MLP neurons of a small language model. Each row is named by its layer, matrix (up: input weights) and neuron, and shows model dimensions 357-484. Each number is 50 + 15 x the weight over its row's rms, rounded and kept within 0 to 99.
A block is one neuron, or neurons of one layer that tend to fire together. After each block is what it responds to, as a language model described it from the Wikipedia text at the highest values.

L7.up184:61 71 51 35 62 64 67 49 59 61 36 41 48 59 52 45 38 58 78 73 78 31 41 23 21 53 57 64 74 68 69 41 50 56 55 56 53 45 66 19 79 29 33 48 37 59 57 35 66 19 47 43 47 46 75 76 36 39 53 39 44 53 67 57 44 35 52 32 34 53 41 40 77 62 50 38 64 37 24 40 28 32 62 65 34 54 59 59 43 44 47 52 14 64 36 53 30 51 50 26 42 69 44 42 32 57 58 56 56 54 89 72 42 64 39 37 44 62 24 20 71 58 37 37 68 33 44 49
L7.up238:39 84 55 45 37 68 58 44 64 50 35 74 68 10 21 44 64 50 58 49 54 39 58 39 64 62 60 52 58 53 56 59 60 62 82 39 33 53 52 67 46 36 50 49 30 69 16 32 59 69 44 38 37 29 67 63 67 54 42 32 54 38 61 54 77 70 54 35 46 66 33 32 41 42 43 51 59 29 47 48 52 39 48 52 63 53 44 34 53 39 26 49 41 48 41 71 56 56 57 83 24 46 38 52 51 51 60 47 46 36 54 50 38 26 75 72 54 72 42 65 48 60 56 20 51 37 75 57
L7.up652:47 58 45 42 56 56 56 32 41 41 28 28 35 23 57 39 77 50 68 54 63 37 74 53 58 49 53 44 55 56 35 52 47 34 52 45 57 29 39 52 49 45 49 58 46 49 51 43 75 63 45 33 63 59 39 44 49 32 74 55 65 29 46 73 70 44 43 23 23 45 50 47 45 66 68 57 63 46 32 54 06 31 47 63 70 73 24 57 42 56 45 41 57 55 23 58 45 59 55 24 26 41 49 33 54 54 31 46 27 68 51 43 74 70 53 60 51 76 44 46 53 49 62 55 64 28 48 29
L7.up1109:73 46 10 47 47 62 45 39 44 36 48 55 67 35 46 38 56 29 56 78 58 42 81 64 61 36 36 47 67 61 80 54 46 63 48 28 39 27 52 37 24 37 28 51 47 32 50 57 98 26 43 65 31 44 62 24 56 41 48 47 49 60 40 58 39 53 83 53 44 49 58 31 35 70 62 42 59 38 61 60 51 47 57 74 67 48 47 30 72 46 72 32 56 44 44 47 54 61 50 48 30 61 39 36 62 33 52 56 24 55 50 51 91 73 22 68 52 64 32 61 33 31 52 33 41 48 60 65
L7.up1201:46 92 31 54 81 51 64 78 97 64 23 39 60 39 49 70 66 28 49 40 71 63 69 78 54 49 28 45 39 77 46 52 64 37 42 67 46 23 78 64 26 52 47 69 38 84 62 61 71 54 51 83 50 68 45 56 63 11 49 42 61 52 55 65 60 25 49 52 33 68 35 90 33 62 41 37 65 33 53 61 49 55 45 56 48 63 77 66 77 42 33 34 62 25 70 80 79 49 69 34 53 50 40 57 53 71 67 62 56 34 46 67 36 32 51 77 49 58 24 63 55 45 41 45 38 68 61 40
L7.up1300:63 64 41 53 44 30 75 42 55 42 61 42 58 35 39 40 79 53 42 51 71 71 41 38 61 50 31 41 77 58 71 36 62 40 40 44 57 68 53 60 48 19 72 46 54 50 45 46 49 36 53 64 25 33 57 52 48 51 44 55 51 41 40 58 38 80 68 51 36 44 42 73 51 61 45 38 50 25 63 58 47 69 75 56 53 25 54 58 64 52 71 67 15 51 65 71 47 48 52 50 26 77 58 12 58 42 47 66 66 39 45 60 44 62 58 62 49 66 15 39 65 51 65 66 51 55 66 67
L7.up1815:48 60 47 30 52 44 61 69 59 29 43 48 65 24 47 64 65 58 43 66 46 38 26 49 60 40 58 35 46 68 53 48 43 52 39 39 64 39 35 63 37 65 30 44 58 61 58 47 24 52 57 63 29 80 41 57 35 68 40 63 53 52 50 70 49 46 29 45 40 47 20 39 61 27 63 27 49 50 45 74 61 47 56 75 95 44 23 38 52 40 69 60 66 67 56 56 49 56 42 36 61 31 34 37 73 62 51 61 87 43 33 37 35 62 68 35 57 37 28 28 45 53 84 42 45 46 53 42
L7.up1869:61 35 61 49 34 46 52 52 41 65 36 81 46 65 46 50 43 53 57 66 73 51 18 33 30 73 26 58 51 82 59 51 46 52 40 61 58 64 67 27 64 53 32 76 35 40 52 47 42 63 52 29 70 37 27 40 62 41 64 31 47 26 53 27 51 61 59 51 39 34 54 49 65 32 45 97 71 38 31 66 59 41 51 50 40 51 17 44 61 53 69 42 60 17 36 67 89 30 55 39 33 53 52 40 34 42 40 29 77 43 47 74 69 42 60 72 64 66 53 53 31 39 41 55 50 61 43 57
Responds to: First digit of a multi-digit number split into tokens (5 of 50 million, 1 of 10,000, 4 of 400m), and word-initial G/g/F pieces (Gospels, Gomez, gauges).

L4.up1546:43 45 39 53 40 61 39 62 37 58 26 59 57 64 52 58 35 16 61 56 52 74 75 38 42 57 45 41 33 36 29 49 54 54 51 48 80 43 49 68 53 79 35 60 62 57 56 43 69 38 55 13 41 37 46 56 48 10 73 74 44 39 42 50 38 55 46 47 44 50 34 34 78 46 41 20 78 67 43 35 41 49 43 47 33 56 44 72 36 60 25 60 41 53 43 45 84 45 66 49 77 56 45 47 44 79 21 61 17 57 47 69 75 55 70 63 57 22 67 64 55 60 64 29 32 33 50 50
Responds to: Word-piece tokens containing the letter r, often a lone "r" or R/Tr/Kr/Fr onset mid-word in rare names and foreign words, e.g. Ö-r-gryte, Ky-r-gyzstan, Tet-r-arhynchiidae.

L7.up6:41 56 49 49 22 39 36 57 65 43 45 49 33 47 59 56 42 39 50 38 35 40 84 28 47 45 56 42 51 33 58 39 74 55 68 52 51 42 64 41 41 55 54 55 68 42 58 33 31 83 57 57 37 34 38 63 42 50 48 59 33 69 62 24 30 42 48 59 65 58 39 47 55 21 49 60 45 66 89 42 71 64 63 44 81 39 53 61 18 31 47 48 43 33 35 55 67 70 55 54 56 80 53 32 33 42 55 66 62 55 36 55 51 46 57 57 23 57 56 47 55 31 35 54 52 74 71 71
L7.up53:27 46 28 41 33 77 36 61 48 60 21 67 53 64 53 51 93 59 56 00 26 32 45 67 22 62 64 67 62 59 62 47 61 51 47 25 40 27 42 66 41 49 75 20 74 36 36 28 52 50 55 64 64 66 47 65 70 53 48 46 35 37 63 56 42 38 47 38 67 70 49 34 48 46 72 54 37 32 52 49 45 68 48 36 75 30 53 42 56 43 41 65 45 13 48 42 40 48 54 41 44 45 46 75 41 42 45 61 30 69 57 55 38 40 39 62 51 53 69 55 75 70 43 35 51 35 39 61
L7.up92:34 41 49 72 41 80 49 57 73 62 52 91 75 27 38 58 74 55 52 57 55 76 35 48 48 38 60 29 60 72 39 43 70 44 35 25 45 33 85 71 42 46 56 65 56 59 73 47 43 54 70 71 60 72 41 60 36 55 57 45 42 14 47 42 68 63 27 41 43 36 33 50 61 49 69 05 15 46 40 41 47 43 60 30 41 68 51 55 57 47 41 48 51 67 52 72 53 48 44 26 28 42 46 42 55 62 54 48 41 75 23 79 56 46 49 55 39 33 49 53 54 48 45 47 31 52 36 53
L7.up207:55 35 68 44 31 43 42 44 51 68 70 85 74 60 69 57 61 60 72 43 56 52 31 61 43 39 18 39 38 34 53 39 56 33 47 48 60 93 62 66 36 54 66 63 83 29 40 60 27 39 44 63 64 50 52 47 63 17 48 62 65 50 72 65 48 50 47 71 86 64 27 54 49 59 31 60 66 15 37 63 54 55 38 24 52 63 42 88 32 63 45 44 61 66 48 45 60 51 33 48 44 25 47 18 51 43 55 53 52 35 38 50 53 49 63 59 42 53 46 37 79 52 55 63 42 53 73 76
L7.up305:24 33 47 24 35 62 46 45 62 62 48 64 73 37 63 65 52 18 72 50 59 58 52 63 36 39 60 42 56 64 75 72 59 59 26 56 24 15 49 48 49 37 13 60 54 55 60 63 42 72 42 52 44 34 21 63 49 63 38 36 46 48 61 47 50 32 48 49 42 28 54 51 42 79 86 52 58 43 64 45 38 72 16 51 51 77 41 63 00 65 30 30 32 67 46 43 66 50 61 39 52 26 25 44 58 45 44 46 26 47 55 45 40 57 61 60 63 52 42 36 46 38 95 43 37 32 34 47
L7.up730:54 31 39 19 56 48 52 79 68 69 38 51 68 45 79 64 43 61 65 42 36 35 27 56 28 28 62 60 68 45 42 66 71 63 40 42 36 38 48 61 44 39 44 52 92 39 49 62 52 55 68 64 81 83 69 85 56 83 59 31 53 72 62 19 66 55 64 69 54 57 41 48 35 73 40 37 40 33 69 48 73 40 47 38 68 51 56 84 49 19 53 26 48 49 57 17 49 53 67 37 43 54 48 61 60 36 55 29 32 28 44 48 42 44 42 75 48 47 52 33 40 49 41 30 37 44 51 59
L7.up1749:44 41 47 28 46 52 30 57 45 80 46 46 58 09 58 82 60 82 41 37 46 53 49 46 32 53 28 65 53 68 39 50 63 35 23 53 74 29 45 62 36 38 68 61 68 40 59 65 62 81 63 62 84 40 52 71 85 48 49 37 51 37 73 44 67 52 84 41 50 48 49 35 20 68 47 49 51 38 38 50 49 80 33 39 85 57 58 68 46 45 51 70 32 64 62 59 54 46 46 25 58 45 17 55 54 37 49 38 33 50 35 56 54 55 71 52 62 65 37 50 59 41 61 63 49 49 67 48
L7.up1832:55 41 62 55 58 43 42 40 84 30 53 63 43 23 73 41 49 45 53 72 52 47 39 75 50 35 45 72 39 37 44 39 52 56 38 38 30 41 78 59 49 40 59 48 71 51 37 36 71 61 56 56 66 41 50 38 45 55 36 38 64 90 32 21 48 47 72 37 63 53 57 56 65 48 39 46 59 54 66 57 37 40 24 54 80 69 71 22 45 63 53 75 43 55 29 68 57 42 74 60 61 58 34 46 26 27 56 56 34 40 50 32 47 61 30 87 29 46 46 32 48 50 56 50 71 31 49 52
Responds to: The last digit of four-digit years in dates and ranges, such as 1999, 2001 through 2010, or 1894–1962; rarely other number endings.

L6.up78:51 68 56 26 70 26 09 74 32 27 41 57 67 28 33 64 58 33 52 44 42 21 47 48 50 54 90 61 58 37 66 49 54 32 62 61 65 33 38 36 66 47 64 50 56 70 79 53 72 55 48 65 28 45 38 44 56 25 39 48 43 77 55 40 71 38 10 84 39 53 66 30 42 59 45 44 48 65 59 51 62 33 32 32 31 59 36 48 61 28 33 31 51 56 58 60 56 34 53 43 58 65 66 39 51 41 70 78 55 48 51 31 50 68 29 40 43 40 50 33 61 50 47 73 49 59 50 41
L6.up605:69 44 44 45 66 42 32 66 44 71 75 60 40 63 38 40 55 17 61 33 46 76 67 45 59 49 58 65 62 45 62 30 61 36 79 55 51 60 43 37 42 59 52 40 65 48 59 40 56 49 35 73 43 54 41 22 59 49 77 56 59 41 76 23 48 33 33 42 28 31 50 67 59 45 65 48 23 46 52 63 59 74 44 27 57 09 77 58 53 53 63 57 78 62 27 75 38 51 52 31 49 42 36 37 65 48 62 89 68 53 59 45 36 63 65 56 25 62 22 38 72 53 69 60 73 38 46 53
L6.up840:49 38 73 42 59 67 20 34 39 33 60 35 74 55 26 47 57 65 34 49 53 48 54 37 39 51 53 54 51 52 50 58 59 31 40 67 51 30 63 25 76 52 44 50 49 70 71 80 53 35 58 31 54 65 46 55 32 37 48 67 46 53 43 26 40 32 62 43 23 57 43 55 57 80 45 31 68 68 86 51 49 56 55 33 33 55 40 44 38 55 32 49 75 46 65 32 29 58 69 48 52 48 37 55 35 40 21 67 71 47 18 64 35 49 44 62 47 46 43 37 84 51 51 55 45 28 52 40
L6.up1139:39 27 38 36 51 37 38 54 42 43 34 57 55 64 41 45 32 36 17 56 52 55 70 49 38 41 57 50 34 72 29 15 69 54 50 38 60 50 52 20 53 72 79 36 47 54 41 41 69 61 74 41 47 32 69 41 90 38 49 43 37 58 37 51 65 47 29 47 40 49 52 54 46 35 34 42 79 48 52 37 47 38 47 58 43 38 35 52 56 61 49 53 69 28 50 65 52 58 72 70 32 54 39 73 41 56 63 61 15 68 72 47 65 61 42 50 13 27 38 45 38 37 50 64 83 80 29 41
L6.up1164:45 37 42 83 30 26 27 68 45 50 47 54 63 39 61 40 37 35 68 33 45 47 72 47 70 51 26 44 52 27 40 35 57 30 73 81 31 67 69 56 92 66 10 70 66 53 62 58 54 33 66 65 43 41 24 80 90 55 61 70 30 39 12 61 67 33 43 78 58 46 60 73 54 25 22 12 38 50 50 44 53 56 57 32 58 53 39 79 31 54 48 50 62 57 45 48 18 38 57 42 43 43 31 23 24 47 57 83 48 28 43 59 61 58 52 47 55 58 46 77 39 28 48 50 70 55 50 41
L6.up1302:62 09 67 67 52 49 48 53 49 38 65 60 45 74 21 59 05 60 61 49 61 45 22 47 36 50 64 60 42 35 49 25 56 41 45 44 52 32 63 50 22 30 55 61 54 17 45 67 55 68 55 53 64 23 67 52 45 62 77 55 46 61 58 28 30 62 69 54 66 41 42 56 56 51 31 24 65 34 84 51 20 52 46 45 51 42 50 67 58 48 66 19 61 70 64 31 52 56 82 46 53 63 82 71 48 29 39 70 38 47 69 62 35 44 46 65 38 41 50 48 57 48 39 60 63 56 57 47
L6.up1316:32 35 59 73 54 34 44 42 68 38 59 50 75 63 41 11 27 58 68 51 16 36 31 62 60 58 69 53 54 45 57 15 64 70 40 62 54 76 44 36 30 36 48 42 43 94 22 59 45 50 57 48 36 39 60 52 71 60 56 27 38 50 60 51 49 64 36 72 56 69 49 64 46 38 30 59 65 57 30 53 56 63 82 38 59 46 39 46 84 50 62 27 57 24 44 60 48 57 55 41 55 70 45 49 58 72 71 60 32 53 45 47 57 63 29 51 30 35 28 31 74 38 52 56 38 53 55 29
L6.up1402:36 50 52 51 51 38 69 32 51 22 42 47 54 40 29 31 26 66 44 50 45 59 32 48 65 51 65 50 51 28 50 64 83 43 51 54 70 63 56 49 48 41 28 45 39 68 48 75 46 48 32 31 23 46 36 41 37 40 53 48 27 59 43 44 48 42 56 74 48 68 51 24 38 60 45 40 63 54 51 67 76 41 45 70 79 61 33 63 48 32 73 45 47 36 42 64 55 35 52 42 46 66 26 32 62 68 38 57 42 56 84 42 63 48 39 61 50 41 36 48 44 48 59 55 52 72 46 62
Responds to: The state or country name following a city or county and comma (Bodmin, Cornwall; Florence, Alabama), the comma between place levels, and "of"/"region" in place phrases.

L7.up51:27 45 43 57 67 45 63 44 37 59 39 34 59 52 55 33 40 33 84 57 75 19 39 73 45 47 32 48 48 57 25 26 23 74 59 56 42 64 67 66 91 43 33 33 50 82 18 39 53 36 43 04 60 57 46 50 55 39 56 25 48 33 60 59 32 67 59 64 48 67 63 69 48 59 50 40 26 63 48 40 54 59 62 78 65 48 47 35 53 54 79 50 46 54 37 42 43 48 68 20 86 64 84 54 63 61 47 62 53 68 42 39 50 56 61 65 53 49 40 48 61 35 57 82 64 49 58 49
L7.up80:58 54 70 59 26 39 31 50 50 39 34 30 72 40 23 62 63 30 48 66 23 41 53 44 50 50 19 47 53 54 48 49 65 48 49 72 36 44 60 62 53 65 84 59 82 43 50 52 48 56 64 39 57 52 35 51 41 34 37 62 57 60 64 46 52 33 52 77 52 85 65 50 61 25 39 28 70 54 59 58 61 37 25 58 57 54 51 49 49 66 45 55 49 71 41 15 44 33 33 55 55 31 16 64 52 09 56 40 32 58 31 61 51 36 47 51 53 23 44 38 58 12 62 28 55 56 37 60
L7.up131:41 38 84 47 40 26 24 76 42 72 55 69 72 54 79 56 67 29 52 79 62 30 38 56 47 76 37 42 50 49 49 61 50 89 35 26 58 78 36 66 39 56 51 79 57 33 55 63 51 48 33 64 68 56 39 57 64 46 30 37 64 44 44 34 63 62 51 52 34 21 31 36 40 55 51 27 41 47 58 53 26 58 61 39 45 44 34 55 74 63 60 25 30 54 44 21 30 58 58 37 50 47 39 42 36 23 15 42 68 37 44 41 48 42 68 42 45 30 34 41 45 32 66 64 41 61 57 53
L7.up345:51 16 48 69 75 24 51 44 78 58 76 39 68 41 54 26 58 91 87 34 27 52 41 56 50 77 06 64 24 42 43 50 71 47 32 64 37 55 47 57 61 60 35 49 61 34 36 49 47 78 47 50 63 56 55 50 53 70 49 37 55 67 70 47 56 48 33 60 72 45 58 64 56 47 38 30 66 33 48 42 23 50 62 32 64 74 71 40 46 66 48 65 48 39 26 47 43 59 47 72 25 63 72 30 36 73 60 61 51 73 25 38 49 60 17 20 54 44 58 49 46 24 50 42 58 30 13 72
L7.up442:61 41 35 44 57 52 70 48 46 34 23 37 75 68 31 41 50 54 56 37 61 53 26 72 43 61 41 31 50 32 38 25 48 70 68 80 32 66 82 18 83 66 44 56 36 65 16 67 49 48 47 36 61 52 55 61 27 50 48 34 47 63 52 79 26 61 58 58 58 37 39 76 58 45 67 59 51 68 42 37 33 32 75 50 94 84 54 60 75 47 61 45 67 47 21 41 58 28 32 53 47 49 64 17 50 52 33 58 32 62 48 46 50 76 55 43 69 55 70 84 35 52 44 39 35 58 44 31
L7.up1257:64 83 66 83 31 46 87 45 46 43 57 49 31 57 23 40 68 35 38 40 71 56 66 55 23 73 50 33 58 30 59 45 54 68 55 41 55 70 59 31 48 54 38 30 42 68 53 36 63 58 34 47 29 52 52 45 41 62 43 61 48 20 55 48 33 27 31 58 57 42 57 31 17 43 67 25 60 46 52 39 63 74 73 56 48 26 58 40 47 27 36 68 66 38 47 45 30 56 79 85 42 29 52 45 47 70 31 53 39 63 41 65 32 59 35 34 56 35 39 43 61 53 58 24 71 31 65 61
L7.up1701:57 57 55 40 64 41 27 40 27 40 27 57 78 61 43 45 86 41 59 38 72 43 46 80 57 89 37 69 68 36 71 44 52 66 66 41 32 54 46 70 37 76 36 69 83 37 80 76 32 27 61 55 49 63 35 67 33 59 68 26 51 54 39 53 55 57 27 60 51 58 66 41 57 51 65 28 35 53 70 29 62 35 46 65 87 54 58 22 60 44 39 70 47 31 28 46 49 48 59 67 44 48 21 43 28 44 29 34 24 27 37 56 45 53 35 54 64 51 58 32 46 37 42 31 24 69 29 42
L7.up2012:44 36 60 59 67 21 58 76 45 28 47 19 70 43 56 28 42 52 27 13 32 69 51 58 21 45 32 42 32 21 61 63 57 70 42 73 41 71 55 22 17 15 37 52 78 47 67 55 53 58 58 67 47 39 28 76 51 37 36 36 65 43 61 39 60 59 56 42 58 61 66 82 55 59 40 43 33 36 47 70 50 57 17 30 80 51 38 48 62 64 58 52 45 63 62 68 42 37 54 42 36 62 67 66 70 53 38 43 49 72 51 37 52 63 74 63 53 72 41 71 37 82 42 52 61 44 52 59
Responds to: Opening subword pieces of split words, often consonant clusters, mostly country or place names after a hyphen or in lists, such as Br(unei), K(yrgyz), Kh(urasan), plus common words like gr(apes), dr(unken), r(acing).

L6.up261:61 50 39 47 47 23 61 38 30 42 69 47 26 57 51 72 70 36 48 65 65 54 50 46 41 39 60 59 78 81 39 71 60 61 55 52 52 57 43 38 36 44 75 25 71 42 48 70 30 73 84 51 59 56 46 54 72 33 66 63 50 53 43 44 42 42 26 73 59 77 75 51 40 73 38 41 63 35 49 61 48 43 32 51 62 25 70 41 30 24 63 32 79 39 61 32 39 54 57 72 46 40 37 39 53 46 59 35 57 53 18 57 40 57 65 76 53 52 17 45 40 70 54 50 62 63 41 48
L6.up775:60 74 72 49 61 22 63 48 53 51 49 55 40 57 36 47 66 18 51 32 38 45 33 28 71 20 68 27 54 69 34 69 44 29 27 69 27 30 51 42 34 35 51 44 51 23 41 67 65 66 25 35 75 47 64 89 63 52 40 62 70 43 63 57 29 47 48 53 64 47 44 67 49 43 65 76 42 36 60 48 44 38 32 28 58 44 53 77 62 30 39 49 40 53 48 29 34 62 53 65 56 59 57 27 41 54 42 64 48 73 66 51 62 44 58 56 77 38 35 41 53 57 61 62 60 20 34 53
L6.up1239:37 41 71 25 44 45 64 41 59 60 46 57 47 75 50 60 49 40 42 70 30 46 67 29 22 52 55 42 46 26 43 63 63 45 43 60 44 45 40 40 47 38 56 28 42 43 56 54 48 45 39 38 28 53 57 84 53 42 40 39 37 38 25 40 50 83 52 53 53 57 59 57 65 26 19 38 58 38 52 37 57 32 22 46 52 68 74 64 36 25 52 69 68 75 51 70 68 57 36 62 25 69 48 29 43 45 54 33 34 71 66 33 50 31 28 62 46 40 45 61 67 65 38 54 29 45 53 49
L6.up1493:57 61 14 58 32 38 58 66 65 60 48 52 57 66 48 45 94 67 47 56 48 68 41 59 43 56 33 42 44 54 42 56 14 61 67 41 65 67 58 54 47 66 47 41 44 42 60 51 38 63 46 44 68 68 51 61 53 52 57 45 48 57 51 58 58 50 34 65 56 34 43 63 30 63 47 64 42 71 32 60 30 77 38 55 63 39 60 33 74 32 42 64 54 49 38 29 37 41 73 45 51 59 62 30 67 39 54 63 50 44 56 63 59 53 38 29 67 65 60 33 40 70 64 54 22 46 71 48
L6.up1507:48 26 64 44 54 72 52 35 59 68 65 37 90 60 65 45 56 48 48 40 62 35 55 33 42 39 49 64 38 82 55 54 28 34 39 44 50 46 49 47 60 35 38 12 35 36 66 46 60 71 60 70 55 60 44 64 67 28 63 34 35 24 56 38 56 54 29 51 61 17 41 56 49 36 61 51 46 59 52 64 73 43 36 34 43 62 83 43 49 53 54 51 59 61 49 35 61 63 50 63 31 66 50 47 42 30 45 46 54 51 44 45 47 45 66 65 40 48 57 56 53 52 60 55 62 73 41 40
L6.up1629:40 60 75 45 20 52 50 59 53 34 48 49 54 44 47 48 51 78 59 56 32 35 29 58 84 64 30 44 57 55 43 56 35 46 71 41 50 35 45 51 54 53 57 25 45 51 55 36 36 60 12 33 29 44 13 79 54 56 44 21 30 60 46 71 54 38 39 56 31 45 28 57 84 58 48 42 57 63 37 30 53 50 47 74 46 43 26 31 57 38 38 64 45 43 79 34 55 74 47 28 25 62 26 68 64 68 38 37 72 43 73 38 57 73 63 27 67 21 43 80 58 89 72 34 48 56 74 50
L6.up1696:54 55 35 46 28 13 61 40 41 53 62 36 65 61 45 54 49 60 22 40 71 60 46 37 62 46 55 48 74 18 48 56 30 33 27 54 49 49 63 33 43 53 50 36 82 47 30 77 57 50 53 91 29 26 34 64 35 51 38 56 45 46 66 60 64 47 51 30 47 29 32 62 45 47 57 37 43 71 37 59 44 43 47 38 57 49 47 23 24 57 46 39 47 11 28 58 50 63 73 59 54 72 44 58 51 51 47 47 58 15 44 25 53 43 55 39 56 45 28 64 53 38 47 75 28 58 54 50
L6.up1941:59 69 28 44 63 42 37 44 60 11 46 36 32 68 46 51 49 52 65 65 58 54 70 44 38 44 61 15 30 48 45 57 77 62 45 64 41 68 51 41 28 40 66 40 43 64 46 48 37 50 58 51 78 17 85 40 66 50 36 15 33 77 60 38 37 32 52 35 56 51 57 35 19 74 51 34 71 59 71 42 28 79 61 61 56 71 43 58 58 55 66 43 46 40 44 53 49 33 54 82 30 25 36 41 86 61 49 27 56 60 65 25 59 60 74 58 62 36 61 63 81 39 46 51 40 61 39 64
Responds to: Middle or later digit tokens of multi-digit numbers, especially zeros in counts, money and statistics, such as 10,0|0|0, $28|0|,000, 3|0| producers.

L4.up1443:68 16 44 48 60 37 46 33 42 42 42 60 69 39 31 60 84 50 45 87 57 52 56 78 65 36 55 62 56 60 74 83 53 44 53 57 30 66 46 60 88 76 51 42 57 31 71 73 42 65 40 48 38 42 70 60 55 51 50 65 48 55 48 39 19 71 64 32 99 68 38 49 61 77 58 44 62 55 63 48 20 54 61 43 76 42 58 50 63 46 30 54 61 55 40 59 51 50 33 51 77 45 54 74 69 51 51 51 37 50 29 45 49 67 29 55 43 54 22 58 62 68 33 20 29 31 44 62
Responds to: The last digit of four-digit years, often in dates or table rows of sports and history text, such as 199-7, 198-0s, 188-8.

L4.up957:37 63 68 56 74 45 46 60 54 64 53 51 61 49 42 33 42 53 43 48 40 56 46 72 38 41 36 35 62 61 81 36 45 48 64 55 22 54 30 34 52 48 50 18 55 67 49 96 34 19 61 56 38 61 70 42 41 65 46 36 29 53 37 33 95 57 56 57 49 37 50 63 44 54 38 44 38 49 66 22 55 48 38 45 66 43 63 71 52 57 41 28 48 42 45 51 55 53 39 11 07 54 26 44 54 49 69 45 46 22 69 49 66 28 48 57 54 43 04 66 67 64 42 58 60 64 42 38
Responds to: Number and quantity tokens before a counted noun: digits inside numbers (4,000; 800), number words (seven, thirteen), quantifiers (numerous, several, number of).

L6.up106:62 52 36 46 43 51 40 59 52 72 52 41 53 42 43 36 77 78 40 33 29 42 48 50 47 31 59 78 57 72 49 55 57 46 54 42 57 36 47 42 41 45 57 68 72 34 27 31 43 52 70 61 51 57 33 58 56 71 27 59 21 53 81 51 58 54 35 45 28 43 38 29 24 32 59 41 51 31 63 50 60 45 42 77 57 44 66 62 55 39 53 42 42 59 61 34 65 38 61 35 42 51 47 31 36 73 41 62 54 45 47 58 51 55 46 43 43 83 84 14 54 50 21 43 45 51 38 63
L6.up249:35 67 48 64 12 57 44 40 53 59 43 48 48 49 53 61 28 64 20 46 31 51 22 43 46 68 69 36 27 38 66 59 61 46 36 35 45 37 39 31 53 55 40 54 29 47 40 56 50 59 78 41 61 31 70 81 50 52 38 60 54 54 64 20 53 58 54 57 67 38 71 60 77 45 52 48 51 53 44 76 57 59 61 53 60 29 36 68 26 67 81 57 53 60 57 78 40 26 61 55 54 51 48 52 35 68 50 28 43 39 78 61 68 65 63 68 55 65 41 53 68 52 39 55 41 68 50 64
L6.up402:57 31 39 38 46 55 52 60 61 52 46 65 50 46 50 43 57 58 18 65 55 66 31 51 49 29 76 50 32 54 64 38 51 21 56 42 41 37 70 73 42 46 60 40 80 19 42 40 58 56 24 60 62 34 29 52 56 67 54 55 58 09 51 23 30 75 46 73 42 52 44 75 30 70 31 29 38 23 12 57 61 53 50 59 46 38 57 34 40 62 45 58 73 32 60 56 54 40 31 48 37 58 48 86 46 55 40 81 70 58 30 30 41 54 44 55 39 67 52 64 74 50 42 26 30 28 24 25
L6.up507:61 62 54 65 25 65 40 48 64 45 40 53 72 38 43 52 65 37 48 38 71 63 64 54 33 51 59 57 59 69 55 76 50 68 27 45 67 30 64 65 55 51 49 70 64 40 36 35 70 41 86 60 34 00 62 35 69 67 65 69 27 63 61 99 61 33 70 66 41 45 70 29 52 55 46 28 64 20 53 46 51 78 71 41 31 48 48 67 32 52 59 54 65 52 63 35 51 41 64 32 57 47 33 42 40 46 57 24 46 65 30 43 32 41 43 66 60 27 37 61 59 40 41 65 52 58 13 41
L6.up829:44 32 40 00 43 29 21 21 64 63 63 56 63 35 38 56 38 69 75 69 67 59 46 60 24 53 46 66 71 68 49 36 53 39 66 68 43 21 49 41 44 82 56 99 59 48 50 68 47 45 58 68 60 57 26 47 53 42 54 56 18 55 73 51 29 75 64 55 15 47 66 48 39 48 71 40 56 35 52 48 56 50 66 29 63 48 71 52 64 69 47 43 47 67 39 56 41 53 04 36 99 55 32 30 57 22 51 36 58 30 53 55 71 61 43 51 32 37 35 71 64 84 60 45 43 63 48 44
L6.up1070:45 44 36 60 44 42 16 32 51 59 32 49 26 45 48 59 60 83 47 40 72 69 31 60 35 26 32 27 62 67 53 60 48 27 42 55 41 38 81 65 54 59 68 48 22 43 60 56 39 61 63 64 37 56 57 68 64 42 36 56 48 62 49 43 55 47 53 45 48 68 63 49 59 28 35 30 70 69 44 75 65 55 76 33 37 34 57 40 64 35 20 45 46 70 65 58 46 58 38 13 55 71 37 49 22 60 63 48 23 60 64 59 64 72 55 65 31 77 62 46 55 48 29 52 34 61 45 63
L6.up1476:56 58 32 60 50 67 45 47 81 51 52 65 41 62 35 75 47 26 71 44 27 34 60 35 55 37 57 63 47 39 63 52 48 53 59 57 43 73 44 55 53 52 69 71 45 77 35 37 63 53 60 69 29 66 63 46 51 32 43 60 55 64 58 80 59 77 42 92 59 55 44 53 50 34 05 43 46 48 42 48 58 60 51 63 69 35 50 62 57 40 68 64 59 32 51 53 79 69 46 63 54 51 47 49 48 48 52 16 49 49 34 39 35 70 47 74 50 57 14 33 61 52 47 28 65 42 52 49
L6.up1757:52 46 37 34 56 46 45 65 64 70 43 62 32 47 39 44 51 45 64 60 68 39 31 54 37 28 51 23 47 53 59 69 09 21 31 43 74 66 34 36 60 49 63 63 52 33 13 66 65 50 49 62 36 34 44 79 08 53 62 53 56 55 58 53 30 67 66 40 51 70 41 64 27 43 50 52 42 57 31 54 66 42 55 30 79 72 38 65 72 43 39 51 88 65 58 44 27 50 62 38 58 55 69 62 46 34 25 42 19 52 42 50 34 76 41 45 35 18 41 48 80 62 56 35 37 45 26 49
Responds to: Final digit of four-digit years in dates and prose, e.g. born 1949, founded in 1983, April 2018.